{
  "intermediate_size": 1536,
  "hidden_act": "tanh_gelu",
  "init_std_o": 0.00453,
  "beta2": 0.95,
  "batch_tokens": 65536
}
MLP neurons of a small language model. Each row is named by its layer, matrix (up: input weights; down: output weights) and neuron, and shows model dimensions 144-239. Each number is 50 + 12 x the weight over its row's rms, rounded and kept within 0 to 99.
After each neuron's rows, "fires on" lists the tokens most often at its 100 highest values on Wikipedia text that the model never trained on.

L13.up905:58 67 63 65 50 52 44 45 58 32 52 44 31 63 62 44 68 43 59 41 44 44 51 48 29 51 50 39 62 45 47 51 60 51 25 51 56 44 56 29 58 59 57 34 51 46 73 49 57 55 60 42 67 44 19 40 75 83 66 42 77 33 54 61 41 44 42 35 62 53 62 43 51 53 73 45 65 46 61 54 46 62 50 70 46 61 53 41 43 63 56 36 61 52 66 73
L13.down905:61 53 48 31 66 72 51 55 57 62 42 53 47 33 43 59 44 42 40 65 47 41 60 36 52 47 22 52 45 28 52 43 28 37 49 56 34 61 61 67 67 36 47 71 74 52 49 32 51 38 32 54 59 45 66 50 31 70 35 55 38 70 54 52 60 42 43 36 55 65 59 42 67 51 26 42 41 65 61 44 60 50 52 42 44 49 58 45 25 49 45 72 60 62 55 51
fires on: " |", "-", " in"

L3.up468:52 60 49 64 47 58 35 68 52 47 79 59 43 45 42 65 49 39 47 68 58 53 59 53 47 45 51 44 40 45 33 47 99 18 35 69 44 47 56 50 44 54 47 48 58 54 51 56 64 53 61 42 53 40 42 87 46 51 63 48 59 49 48 36 46 54 23 53 50 50 37 59 39 53 64 46 30 34 63 51 43 45 40 38 67 45 35 43 58 61 75 67 35 38 46 35
L3.down468:46 40 57 27 44 27 44 39 36 43 46 61 50 52 27 44 47 64 47 52 50 49 38 46 45 17 07 55 52 64 63 66 39 68 34 59 52 65 28 36 53 43 46 48 34 58 50 59 53 69 49 54 52 29 51 26 59 59 48 51 47 72 36 52 61 55 49 48 38 59 40 62 75 39 45 51 67 64 38 59 62 55 80 49 45 66 73 65 33 41 43 47 55 84 58 47
fires on: "I", "ass", " another", "ins", " CB"

L3.up62:56 66 55 67 37 59 42 59 51 67 50 57 67 77 42 40 31 49 60 59 52 49 56 37 42 68 68 63 54 63 61 51 52 41 59 46 68 34 43 50 57 51 47 46 42 63 52 31 50 57 60 35 25 55 52 45 57 54 56 36 44 51 48 42 37 28 48 54 45 25 71 60 36 55 57 38 56 43 45 49 60 42 71 64 65 54 51 46 58 69 35 48 45 60 53 54
L3.down62:49 35 46 41 45 46 61 61 67 28 56 43 36 38 53 55 66 45 51 42 39 42 55 51 53 24 39 48 58 44 52 40 43 58 44 40 49 61 36 54 46 47 53 53 59 27 39 64 37 49 56 58 61 53 59 51 45 63 48 58 48 55 59 55 77 66 54 70 34 66 16 50 58 54 64 63 53 58 48 65 49 55 17 49 38 57 49 48 50 41 66 57 66 35 47 41
fires on: " =", " —;", "vin", " Qualification", " leaving", " listing"

L3.up886:53 58 55 60 45 59 42 25 61 48 59 60 54 46 80 60 68 41 55 54 37 31 44 40 33 65 68 55 21 34 38 51 52 47 59 43 50 24 60 47 67 51 73 44 48 65 52 60 36 50 63 60 43 47 37 52 46 29 56 53 56 56 39 62 48 56 51 42 53 60 40 56 49 40 66 63 49 40 58 56 69 60 55 64 50 49 50 36 51 44 47 52 45 57 56 69
L3.down886:53 65 46 46 49 58 71 56 35 67 32 47 43 43 54 33 33 63 49 42 50 57 58 51 62 36 33 68 62 52 53 53 28 69 56 53 54 42 36 55 54 35 27 64 56 30 58 27 59 57 46 43 48 46 58 44 54 83 57 63 40 56 53 47 55 54 50 60 30 56 58 52 55 62 45 40 46 56 33 50 52 47 46 33 52 46 60 48 49 60 45 54 54 39 36 31
fires on: " could", "ğ", " Other", " recently", " str", " Brazilian"

L18.up1358:41 43 39 67 55 47 59 42 62 60 37 39 58 55 57 42 64 36 38 57 68 36 64 39 63 49 53 43 32 50 32 50 17 64 71 52 46 29 48 54 43 56 50 54 59 39 55 58 31 52 44 54 47 56 61 71 43 37 44 55 58 62 27 43 35 68 65 58 46 47 33 44 54 38 50 71 63 42 57 69 31 34 62 53 61 42 67 40 57 43 43 43 52 59 61 67
L18.down1358:56 42 40 36 27 67 27 63 48 42 49 44 38 56 40 63 53 35 62 38 54 40 34 58 59 72 45 54 56 41 62 42 65 62 60 56 43 61 50 55 50 59 53 62 36 64 59 47 47 45 65 57 49 34 61 52 53 59 65 61 51 38 48 46 58 74 33 40 62 58 42 57 49 75 55 50 28 73 64 56 57 61 43 61 64 45 55 67 45 56 38 63 50 50 51 46
fires on: "1", "0", "3", "6", "5", "4"

L18.up561:42 35 60 48 26 41 48 39 77 57 71 67 58 51 54 50 66 53 55 42 43 38 53 48 31 38 29 58 57 59 40 63 48 54 22 39 43 50 48 58 60 35 57 54 50 69 81 49 43 56 45 53 56 34 59 42 33 38 45 43 41 58 46 62 57 64 36 50 38 51 58 49 26 39 55 56 19 49 42 64 50 43 51 63 58 47 62 43 56 51 44 25 45 44 62 39
L18.down561:29 44 36 60 60 49 55 65 62 51 52 70 58 62 55 64 43 53 52 51 41 34 38 41 54 99 36 45 61 40 59 40 61 33 40 50 41 57 55 53 38 49 61 56 42 38 49 43 55 47 45 50 62 40 49 47 45 51 58 61 55 68 65 39 47 47 47 36 66 45 49 65 50 61 44 54 45 54 58 59 53 54 50 56 44 62 55 58 46 46 41 43 59 64 50 53
fires on: "==", " =="

L6.up847:43 72 42 28 34 75 41 51 59 51 58 40 39 52 52 68 57 50 47 57 50 55 50 48 72 58 48 55 67 49 49 47 38 53 51 61 52 32 48 54 59 31 47 44 45 53 48 75 56 49 39 80 30 46 59 52 56 27 63 47 52 59 45 61 47 53 36 55 46 35 38 34 39 47 50 72 60 47 56 57 41 72 49 50 67 44 73 49 52 57 54 44 29 53 49 34
L6.down847:30 24 40 47 76 50 54 64 40 79 54 42 44 51 34 60 55 30 25 75 54 26 34 68 48 72 47 65 52 53 59 61 38 67 51 51 40 46 44 33 37 51 50 71 48 60 52 59 41 47 75 48 45 54 35 35 54 38 65 77 40 67 53 41 60 36 57 54 50 53 62 60 49 57 58 35 48 39 60 24 60 55 47 39 53 56 55 34 49 64 42 53 50 41 37 54
fires on: "1", " Formats", " albums", " end", "ST"

L6.up608:69 50 44 42 51 34 37 60 37 47 62 64 34 56 53 42 53 42 63 43 45 37 61 43 37 48 51 37 58 56 54 29 39 44 37 50 48 26 61 41 56 53 57 38 74 47 72 48 52 40 59 43 43 59 50 69 52 64 41 36 45 48 42 65 48 55 30 58 56 60 48 33 37 49 40 75 37 40 62 53 60 35 34 35 50 34 53 47 53 35 41 57 25 62 62 55
L6.down608:78 32 66 40 59 76 41 38 41 21 48 44 46 59 14 48 60 44 65 50 60 39 62 64 62 70 56 59 52 53 45 52 49 56 41 33 63 57 74 59 44 42 43 46 35 42 66 49 52 34 36 61 63 20 37 44 54 49 53 63 53 43 49 56 70 36 59 61 59 48 53 40 50 44 47 63 46 41 56 70 66 59 46 55 46 58 40 69 51 28 56 62 32 51 43 52
fires on: "==", " =="

L3.up1490:54 75 45 66 60 58 43 48 61 69 48 53 46 67 51 37 32 42 54 59 52 30 37 37 66 58 64 48 45 53 59 52 46 60 85 45 58 36 49 59 25 42 40 41 66 55 60 30 52 66 41 63 38 57 38 38 84 51 46 46 35 33 49 35 36 20 31 61 47 36 62 40 46 65 51 38 44 66 32 45 25 55 69 74 62 45 42 35 49 67 45 55 51 46 54 62
L3.down1490:45 39 40 34 33 66 66 56 49 29 54 42 48 36 62 66 52 47 56 59 46 44 69 60 35 40 54 45 69 51 50 48 43 53 37 55 40 65 23 44 52 47 47 64 38 40 26 56 54 32 63 49 58 45 55 41 18 53 51 50 46 64 56 55 65 79 47 45 43 51 35 47 33 38 58 59 51 39 58 61 59 49 18 38 50 57 65 61 47 38 74 47 44 47 36 46
fires on: " =", "essed", " Republic", "ture", " Qualification", "ion"

L13.up500:51 45 45 46 30 27 45 55 73 51 55 46 54 22 55 50 40 62 65 32 39 56 60 57 34 57 51 63 35 66 66 60 64 59 30 41 52 47 58 48 47 37 25 42 58 49 63 50 37 51 64 69 48 53 61 45 36 60 53 59 65 55 25 44 64 44 54 54 32 73 43 57 32 58 56 63 51 54 41 57 50 58 44 47 56 51 46 66 78 39 21 74 50 55 35 73
L13.down500:48 44 57 52 61 52 65 67 43 38 65 51 61 67 52 47 37 64 46 61 60 65 85 43 42 23 58 56 57 63 52 38 58 50 35 54 63 56 42 45 43 56 54 42 56 38 50 55 59 39 60 56 56 75 43 53 30 44 57 30 44 57 31 38 55 58 50 40 40 53 56 43 64 55 49 49 34 58 56 65 67 51 44 42 48 68 59 60 36 42 47 55 43 32 48 39
fires on: " to", " of", ",", "ear", " –", ":"

L6.up1443:69 37 48 43 42 34 47 51 54 47 60 55 44 56 44 64 55 48 65 55 53 35 51 54 40 52 64 38 70 69 42 36 55 38 48 55 48 41 68 37 54 64 50 34 64 41 69 26 42 32 60 63 30 66 57 67 52 38 35 54 43 61 33 74 32 48 43 50 46 36 42 37 34 42 63 58 35 60 50 82 58 53 51 46 45 36 55 51 69 56 36 41 25 73 52 47
L6.down1443:56 40 66 54 61 70 63 57 43 46 60 61 36 45 32 53 42 42 52 50 60 14 70 43 56 66 62 59 41 60 44 44 44 51 52 55 57 37 61 69 51 47 32 49 42 60 71 35 52 61 45 68 52 34 51 45 43 45 56 59 55 42 54 62 79 44 52 48 66 45 45 57 37 54 45 78 27 52 47 58 44 46 60 61 30 53 19 70 64 53 42 51 38 29 51 51
fires on: "==", " =="

L18.up857:42 34 45 43 35 62 38 32 53 13 52 59 51 44 50 64 56 57 55 76 75 38 50 50 47 33 61 64 41 33 42 55 48 35 60 57 49 28 60 49 72 38 52 65 41 50 41 57 40 45 67 54 50 52 45 59 54 43 46 41 32 46 59 56 57 63 64 55 60 46 41 36 45 41 44 67 38 45 45 52 51 74 50 61 49 59 48 60 56 46 64 45 40 57 57 42
L18.down857:50 56 45 59 64 48 55 44 50 60 35 61 70 54 44 48 43 35 63 48 61 53 49 46 51 99 35 50 43 44 55 33 66 53 63 37 73 47 58 56 49 52 45 57 41 49 57 49 51 63 48 48 48 37 41 49 57 59 53 54 43 72 48 47 47 31 57 44 60 66 50 59 43 57 45 33 68 42 46 54 42 47 56 50 58 38 51 41 51 51 36 36 43 61 50 65
fires on: "==", " ==", " J", " "

L13.up564:48 39 39 52 44 53 47 42 57 49 53 51 44 59 47 29 55 36 48 50 52 43 65 57 56 46 66 38 67 75 43 44 30 12 64 60 52 50 48 49 53 48 59 31 55 53 60 50 25 52 46 50 49 59 43 71 49 53 61 60 51 56 50 52 52 38 42 43 50 59 41 41 43 65 41 44 62 51 58 35 49 63 49 51 56 45 44 42 29 58 33 36 66 56 46 42
L13.down564:64 36 41 34 51 67 40 56 60 39 33 33 51 62 58 44 61 66 59 54 71 45 37 48 51 60 36 58 24 35 58 55 36 61 33 65 45 72 62 73 65 33 41 48 49 75 37 45 60 41 59 34 54 37 48 35 45 65 12 50 54 58 63 53 47 56 82 37 73 50 45 58 48 49 46 42 40 68 36 65 38 38 45 66 59 62 34 46 56 60 28 51 65 59 28 29
fires on: " in", "-", "7", "6", "9"

L13.up1524:37 63 43 60 38 33 50 38 43 35 60 54 68 50 64 41 44 56 40 31 38 47 49 56 44 50 55 50 35 57 65 59 49 51 57 22 31 43 38 58 56 31 48 48 43 39 53 54 49 32 33 52 55 55 56 65 57 44 67 35 84 55 37 64 48 35 66 47 45 44 68 39 54 55 47 62 67 69 55 63 44 30 49 61 47 39 82 52 64 60 46 45 45 32 54 20
L13.down1524:41 17 32 67 56 41 33 48 55 57 64 35 48 46 64 46 68 34 53 74 59 56 47 39 47 44 51 49 63 63 62 57 68 58 50 73 47 59 35 46 51 68 66 31 39 59 48 45 42 52 60 36 63 40 59 56 22 39 52 53 56 49 51 38 45 49 44 54 63 64 29 29 32 66 60 58 46 58 53 49 42 21 57 38 71 48 42 16 59 35 62 62 31 57 54 42
fires on: ")", ",", "),", " in", " by", " at"

L3.up534:57 53 58 39 45 59 44 53 55 52 46 43 49 46 57 42 22 52 46 37 35 38 48 52 24 54 51 58 84 55 58 44 38 51 66 42 52 59 53 42 32 52 54 39 41 62 58 33 48 57 36 43 58 43 47 46 55 68 48 39 53 44 47 64 55 49 18 42 51 50 44 45 53 48 51 35 41 64 52 51 57 82 54 40 56 52 50 51 48 53 53 76 29 77 30 70
L3.down534:60 48 53 69 51 43 76 57 53 51 45 38 23 61 64 71 80 34 60 55 41 66 57 48 83 31 70 51 61 46 49 52 44 46 48 62 49 36 35 54 53 48 39 72 77 23 41 48 56 22 42 54 48 37 55 68 59 27 48 39 62 66 38 41 48 38 65 37 48 60 59 47 39 48 61 64 56 34 53 52 76 34 49 45 52 63 59 39 64 67 42 35 75 40 60 35
fires on: " ===", " Conn", " areas", " traveling", " runway", " str"

L3.up1271:50 38 61 67 53 70 40 54 52 48 50 80 37 52 52 71 50 62 45 42 53 43 44 51 57 46 59 45 34 31 59 50 43 59 49 61 58 61 48 55 81 45 61 52 67 45 62 34 44 55 64 28 57 48 39 45 47 48 46 43 44 35 57 41 52 54 39 50 55 50 36 38 54 43 48 62 65 25 50 50 40 58 47 26 52 50 35 42 42 47 60 31 50 40 55 16
L3.down1271:50 60 41 44 48 16 56 51 45 60 57 38 69 43 73 19 54 31 50 35 34 71 55 36 36 11 57 37 59 48 39 63 59 53 43 43 57 35 48 66 38 53 55 57 40 60 50 60 71 35 35 59 49 55 43 49 54 46 66 51 70 54 36 66 58 35 51 48 41 60 70 52 53 44 47 40 55 51 33 63 51 59 43 44 59 55 24 39 64 52 56 50 45 50 42 52
fires on: "ang", " Squadron", "que", " activities", " subsequently"

L13.up468:62 49 42 28 34 46 58 46 64 52 44 59 42 49 55 33 39 52 58 31 27 36 70 44 35 50 47 44 62 60 45 45 44 41 26 57 53 50 44 47 34 47 53 54 37 50 49 32 45 45 49 42 32 54 61 49 55 49 28 71 74 38 48 55 43 28 42 75 53 49 44 37 41 71 35 63 60 53 57 48 48 29 42 50 76 47 47 38 64 65 70 51 45 58 84 59
L13.down468:45 48 40 57 48 31 52 54 37 40 61 33 62 51 75 22 68 51 69 59 68 46 49 42 55 40 44 48 51 35 66 63 46 44 53 36 46 46 50 44 44 15 57 43 58 38 65 57 46 71 42 52 65 55 33 56 54 47 41 54 52 42 50 47 45 55 34 35 48 66 49 32 42 35 37 53 57 38 30 55 60 78 68 50 52 55 64 39 53 37 65 49 50 51 54 56
fires on: " |", " (", " I", "ure", " a"

L3.up833:47 63 43 62 58 54 38 44 56 70 37 50 64 66 53 36 51 56 65 47 55 42 49 35 60 61 68 39 60 62 71 54 44 56 67 48 54 47 49 55 56 65 49 46 46 59 60 32 43 76 59 44 37 31 59 48 56 59 56 37 37 41 73 47 35 25 40 56 55 31 42 55 44 43 45 39 49 28 50 35 34 51 74 66 45 52 28 59 56 75 45 69 53 46 58 49
L3.down833:54 46 48 42 35 56 51 70 51 24 53 43 56 58 40 55 39 40 40 51 52 51 66 54 46 27 43 59 53 40 52 39 53 50 44 57 41 48 37 47 42 34 52 53 53 47 43 48 51 25 36 59 60 62 47 58 44 49 51 55 65 67 38 61 54 80 54 61 49 50 43 40 41 57 64 60 55 63 48 70 61 59 00 44 48 52 58 43 39 25 57 41 53 57 32 51
fires on: " =", " —;", " friend", " Singles", " Women", " study"

L13.up1:41 40 38 50 42 24 64 52 45 68 67 59 55 48 36 66 59 51 49 27 40 48 46 85 45 58 65 69 51 51 60 64 42 56 60 46 61 55 59 45 51 48 37 33 50 57 84 44 23 37 58 65 61 40 48 61 62 34 74 53 41 39 36 64 49 55 53 47 55 49 51 63 43 46 51 45 31 60 33 56 47 50 59 47 50 63 48 35 73 42 54 44 28 22 41 48
L13.down1:61 62 57 44 64 28 49 53 52 40 67 48 57 31 61 47 48 68 53 62 30 53 46 40 38 64 45 56 63 70 57 55 60 57 55 47 70 66 39 75 50 44 57 50 78 53 32 42 75 55 71 51 46 66 54 46 48 32 38 52 53 67 40 55 49 40 47 71 59 39 46 41 43 47 35 44 55 55 71 73 66 67 58 31 43 62 38 27 37 50 49 62 36 64 38 39
fires on: "-", " of", "5", ":", ")", ","

L13.up1187:42 52 42 39 50 58 52 51 59 61 57 35 48 57 48 51 57 48 32 65 19 49 52 44 28 53 62 55 69 39 57 46 51 61 63 56 49 49 42 41 49 68 47 52 56 58 81 39 46 54 55 49 49 57 69 51 40 54 53 39 49 55 31 75 28 43 27 60 54 55 43 55 53 50 62 59 21 44 59 69 42 50 44 65 61 38 65 46 66 58 59 52 52 50 81 35
L13.down1187:53 60 40 49 48 48 40 51 55 47 51 47 38 66 44 43 54 45 33 52 26 32 61 50 37 96 64 40 57 57 52 47 39 53 56 53 48 35 47 43 55 52 48 29 71 51 73 37 41 41 66 54 73 53 57 72 35 47 39 37 52 38 38 66 37 52 27 55 56 59 34 53 27 43 52 68 33 56 52 64 25 55 39 54 55 31 54 29 50 53 42 37 42 49 63 36
fires on: "4", "id"

L3.up1534:60 40 41 36 38 54 66 41 53 53 55 36 55 45 43 50 55 40 54 76 54 41 38 55 47 38 47 45 60 32 57 48 83 47 61 71 53 52 42 65 53 44 49 50 44 41 62 40 50 52 41 66 49 39 57 56 42 44 52 46 32 27 42 38 65 48 72 49 59 34 40 57 48 66 52 58 46 61 54 50 54 75 59 52 46 41 60 32 43 47 28 31 42 69 51 35
L3.down1534:39 52 41 57 74 36 59 58 34 43 62 58 45 26 65 63 43 53 55 52 61 34 74 43 50 43 13 84 51 42 54 65 48 45 38 57 48 42 35 45 37 55 43 40 58 70 34 64 59 38 56 50 63 45 47 49 57 68 59 53 55 69 31 49 37 26 38 32 42 40 51 31 70 37 37 39 36 49 19 58 33 54 43 37 50 67 52 56 41 72 44 39 71 54 53 52
fires on: "ive", " next", " New", "ies", "Career", "Sp"

L6.up662:53 33 60 48 62 33 52 51 52 62 58 43 44 54 62 27 62 54 58 49 53 37 67 55 36 46 66 33 61 70 32 44 44 55 41 54 61 47 50 45 36 53 55 53 75 40 52 30 59 39 66 62 44 49 59 70 56 51 40 59 27 55 58 86 62 47 46 51 30 38 42 49 40 35 55 70 18 50 49 56 37 50 42 61 45 29 50 44 53 63 39 50 21 65 73 62
L6.down662:54 56 62 44 60 72 58 52 49 50 63 56 62 41 34 39 47 56 60 46 65 43 52 57 77 49 67 49 16 36 30 59 52 25 48 39 67 50 85 64 42 51 37 52 65 55 64 50 63 56 50 43 59 28 36 45 48 59 52 44 49 48 59 60 73 31 33 45 49 57 46 43 44 56 39 65 57 39 47 47 41 63 72 54 42 49 51 61 50 46 46 63 54 46 63 50
fires on: "==", " =="

L13.up708:66 53 44 51 41 42 38 41 61 54 41 29 35 69 46 51 47 46 39 40 49 56 62 65 31 52 79 53 39 31 44 45 41 68 68 46 51 58 63 50 75 59 42 27 66 47 57 51 49 54 67 57 40 35 68 49 50 58 49 47 67 38 45 76 55 65 49 50 51 50 34 55 44 28 58 59 46 45 41 58 53 69 41 52 67 53 76 57 54 81 44 52 41 36 34 60
L13.down708:62 33 40 44 36 67 42 41 60 38 62 43 37 53 26 45 40 64 61 59 19 58 37 48 57 42 53 40 48 31 44 68 41 62 46 51 37 58 54 56 56 31 62 62 55 45 50 39 48 49 40 33 66 34 69 53 47 67 63 46 32 57 50 49 60 35 85 65 51 44 57 37 65 59 41 43 60 49 50 38 52 45 67 64 47 43 29 33 61 45 40 42 56 63 81 43
fires on: "1", " from", " through"

L13.up367:42 52 51 67 38 15 50 31 57 46 43 54 62 55 48 58 68 77 50 32 47 48 67 64 43 55 45 29 45 54 59 67 38 51 48 30 35 54 59 47 50 48 38 35 61 34 54 47 62 52 75 49 48 42 51 58 41 52 35 45 60 49 45 29 52 46 63 59 34 38 45 47 49 44 70 47 67 57 44 40 45 10 47 33 75 52 57 61 64 67 42 31 50 09 34 43
L13.down367:32 29 51 53 55 39 61 60 43 48 59 44 26 46 42 37 46 54 43 36 47 52 37 48 33 54 51 60 53 58 41 46 59 47 47 36 31 55 30 37 57 61 45 57 51 52 44 69 30 70 26 37 69 64 60 38 58 47 59 40 73 51 33 63 36 82 72 59 65 49 37 32 52 43 45 71 62 42 53 56 56 29 53 53 64 57 59 48 68 31 28 51 39 60 63 52
fires on: ",", " (", "),", "es"

L6.up299:80 48 61 46 57 44 55 59 44 60 61 55 41 65 31 37 72 31 73 53 53 17 65 32 47 49 39 41 68 50 42 41 63 49 46 63 53 52 60 36 57 54 62 39 47 36 60 28 45 49 66 42 34 38 39 70 52 57 51 49 55 52 48 78 41 58 47 59 28 39 49 46 34 28 46 62 30 49 55 75 40 36 36 43 43 41 49 51 65 29 40 53 31 54 69 58
L6.down299:62 47 59 44 48 49 59 41 50 51 44 42 54 53 39 39 54 46 68 53 58 13 57 50 47 62 76 47 46 57 38 30 51 44 50 44 58 49 61 42 45 51 51 44 72 37 73 44 42 43 40 65 47 53 55 42 52 57 50 29 64 44 29 58 50 37 44 63 54 37 44 55 31 31 56 70 54 41 41 45 31 57 50 57 42 56 45 50 68 31 48 51 46 30 36 54
fires on: "==", " =="

L13.up1071:31 63 38 43 36 33 55 67 56 38 73 50 54 45 45 39 67 54 50 41 47 34 48 36 47 56 66 51 24 46 52 65 39 64 61 40 48 50 48 57 50 59 21 53 53 50 65 55 44 46 58 47 74 37 55 47 35 17 54 76 56 41 64 45 48 48 44 56 61 61 29 61 49 62 63 65 32 43 76 52 44 30 46 37 47 46 45 39 70 68 33 35 60 30 38 43
L13.down1071:41 40 40 77 48 56 48 72 47 36 64 63 56 46 40 36 46 58 49 51 59 60 54 56 40 75 36 44 51 54 70 58 78 52 52 30 61 49 31 47 89 54 38 41 67 54 51 45 58 65 54 60 55 44 58 33 49 44 55 53 34 48 47 41 54 68 60 60 32 53 29 38 56 54 58 60 43 37 56 67 76 35 57 46 79 57 45 49 62 45 62 69 60 61 45 50
fires on: ",", "1", "7", "9", " (", "5"

L13.up1072:48 51 73 28 34 48 64 52 65 39 44 48 41 45 58 26 58 44 69 55 40 44 56 48 47 57 52 39 50 32 49 67 39 35 47 36 27 52 41 63 58 55 39 61 53 65 52 40 43 37 61 57 54 65 37 42 62 66 30 64 62 53 54 37 52 32 43 53 41 53 47 63 45 58 69 63 24 57 67 49 42 39 56 53 82 65 61 46 41 68 59 40 50 38 75 37
L13.down1072:31 33 61 53 52 68 36 42 44 41 52 50 32 54 56 59 46 38 31 56 65 34 57 32 41 52 52 67 38 38 60 41 28 61 50 66 68 66 25 39 44 45 47 40 67 53 70 54 38 67 51 39 41 54 48 29 53 59 30 65 48 74 54 65 36 46 38 43 74 46 80 27 49 46 33 95 51 49 49 44 68 52 39 37 61 59 34 41 47 50 33 58 74 58 57 64
fires on: " |", "3", "-", "|", " a", " and"

L13.up267:53 59 65 38 27 37 51 34 56 54 57 49 32 67 20 58 56 33 33 51 42 53 29 60 26 56 63 41 43 39 43 62 42 46 73 36 41 48 23 51 42 60 37 66 57 53 64 57 49 59 57 42 55 54 56 56 53 67 53 72 69 72 45 40 54 64 39 51 57 49 55 54 46 35 57 77 62 61 54 53 29 55 47 68 44 49 51 69 48 39 40 40 58 51 38 61
L13.down267:53 34 35 19 35 73 60 54 51 39 35 39 50 52 34 68 37 71 35 64 36 52 48 40 56 55 41 31 42 41 42 52 65 55 39 54 71 49 43 51 62 21 39 52 19 55 34 41 47 51 58 46 48 48 67 49 58 42 45 42 40 36 57 65 33 53 57 43 46 58 50 79 52 58 47 44 52 43 48 30 29 43 47 49 47 35 60 58 56 29 41 45 53 69 57 35
fires on: " after", " from", " of", " After"

L3.up940:50 59 39 53 55 42 51 40 69 54 46 61 49 43 33 72 59 53 46 54 58 58 39 44 24 59 56 30 50 48 28 54 52 39 61 60 56 49 46 44 89 54 60 35 61 57 57 27 53 59 47 40 44 18 50 58 47 48 59 52 59 35 39 58 64 49 33 47 55 30 36 47 47 37 59 65 50 32 56 48 45 62 46 65 50 48 47 32 51 49 59 51 30 54 74 66
L3.down940:72 63 54 63 45 60 60 45 34 41 38 50 40 47 51 41 44 54 49 68 52 53 56 62 62 43 62 64 52 49 50 53 45 30 33 53 42 23 58 57 46 60 44 65 58 41 28 64 33 43 15 49 63 72 42 41 67 45 64 43 53 70 46 50 45 28 59 55 41 67 40 47 44 41 59 47 36 48 25 51 76 48 61 30 52 74 61 60 45 67 64 49 45 66 45 45
fires on: " Conn", " credit", "wing", " living", "off", " Europa"

L3.up195:57 75 47 57 65 63 49 47 39 48 59 31 47 26 37 44 44 51 44 75 32 51 54 58 61 47 56 57 20 64 48 51 60 54 44 48 48 45 55 43 80 50 41 54 48 48 49 71 36 58 56 70 62 57 47 48 53 53 62 70 61 44 47 40 57 41 58 51 49 46 62 37 53 29 66 36 55 45 57 53 22 76 36 60 29 53 63 63 60 49 48 37 42 61 50 33
L3.down195:53 40 44 42 38 60 46 45 55 50 44 50 55 56 65 67 51 42 55 30 34 45 36 35 53 44 60 46 62 33 46 58 51 65 49 57 57 54 57 47 37 34 31 50 38 37 56 46 42 65 51 54 36 61 51 50 41 43 21 34 39 47 50 59 44 64 26 35 35 61 35 76 44 62 38 67 54 61 46 61 76 45 73 48 54 64 54 43 31 43 52 46 50 41 36 70
fires on: " Suzuki", "ake", " Barker", " BBC", " Gur", " combined"

L13.up473:48 48 56 63 40 59 60 36 48 45 46 47 38 38 58 32 45 43 61 39 39 33 60 40 54 56 69 56 54 44 43 46 45 41 52 48 53 54 53 51 31 62 35 51 53 47 59 57 47 60 43 57 60 26 66 61 45 69 64 48 54 52 48 65 33 56 38 47 49 34 36 56 21 36 60 61 64 56 74 42 56 45 38 52 64 68 53 26 48 41 36 39 66 46 56 55
L13.down473:44 33 60 54 41 47 60 56 47 59 64 55 47 68 61 73 74 61 57 65 53 58 52 49 61 64 58 37 44 54 66 62 52 56 48 61 64 51 41 54 69 67 54 23 55 63 39 61 64 31 51 48 68 28 46 46 32 64 45 37 44 59 53 37 56 49 29 49 43 22 36 57 41 66 38 49 64 39 34 67 57 36 45 29 57 58 42 41 46 36 41 42 49 51 28 41
fires on: " B", " T", "9", " in", " ", "8"

L18.up1436:50 44 46 35 41 41 50 47 48 38 69 48 44 64 54 61 62 42 61 58 56 53 78 40 54 43 53 24 64 41 40 85 43 47 21 42 59 49 48 34 34 49 52 55 69 45 41 45 53 45 40 68 61 46 46 66 50 68 63 41 64 73 41 67 51 37 49 54 37 59 67 41 43 46 44 52 42 52 35 48 57 46 58 57 49 39 58 44 53 39 58 61 45 54 39 47
L18.down1436:59 61 48 44 65 55 73 43 39 44 58 39 51 57 42 46 37 52 46 44 35 62 28 43 53 99 61 49 42 41 48 30 56 40 50 47 67 52 72 45 57 65 43 46 51 46 34 32 66 57 51 43 65 47 36 33 46 56 34 51 53 45 50 40 36 49 63 34 43 33 68 38 78 70 44 34 52 54 51 66 40 44 55 54 64 54 45 63 45 26 38 49 47 56 52 48
fires on: "==", "'", " =="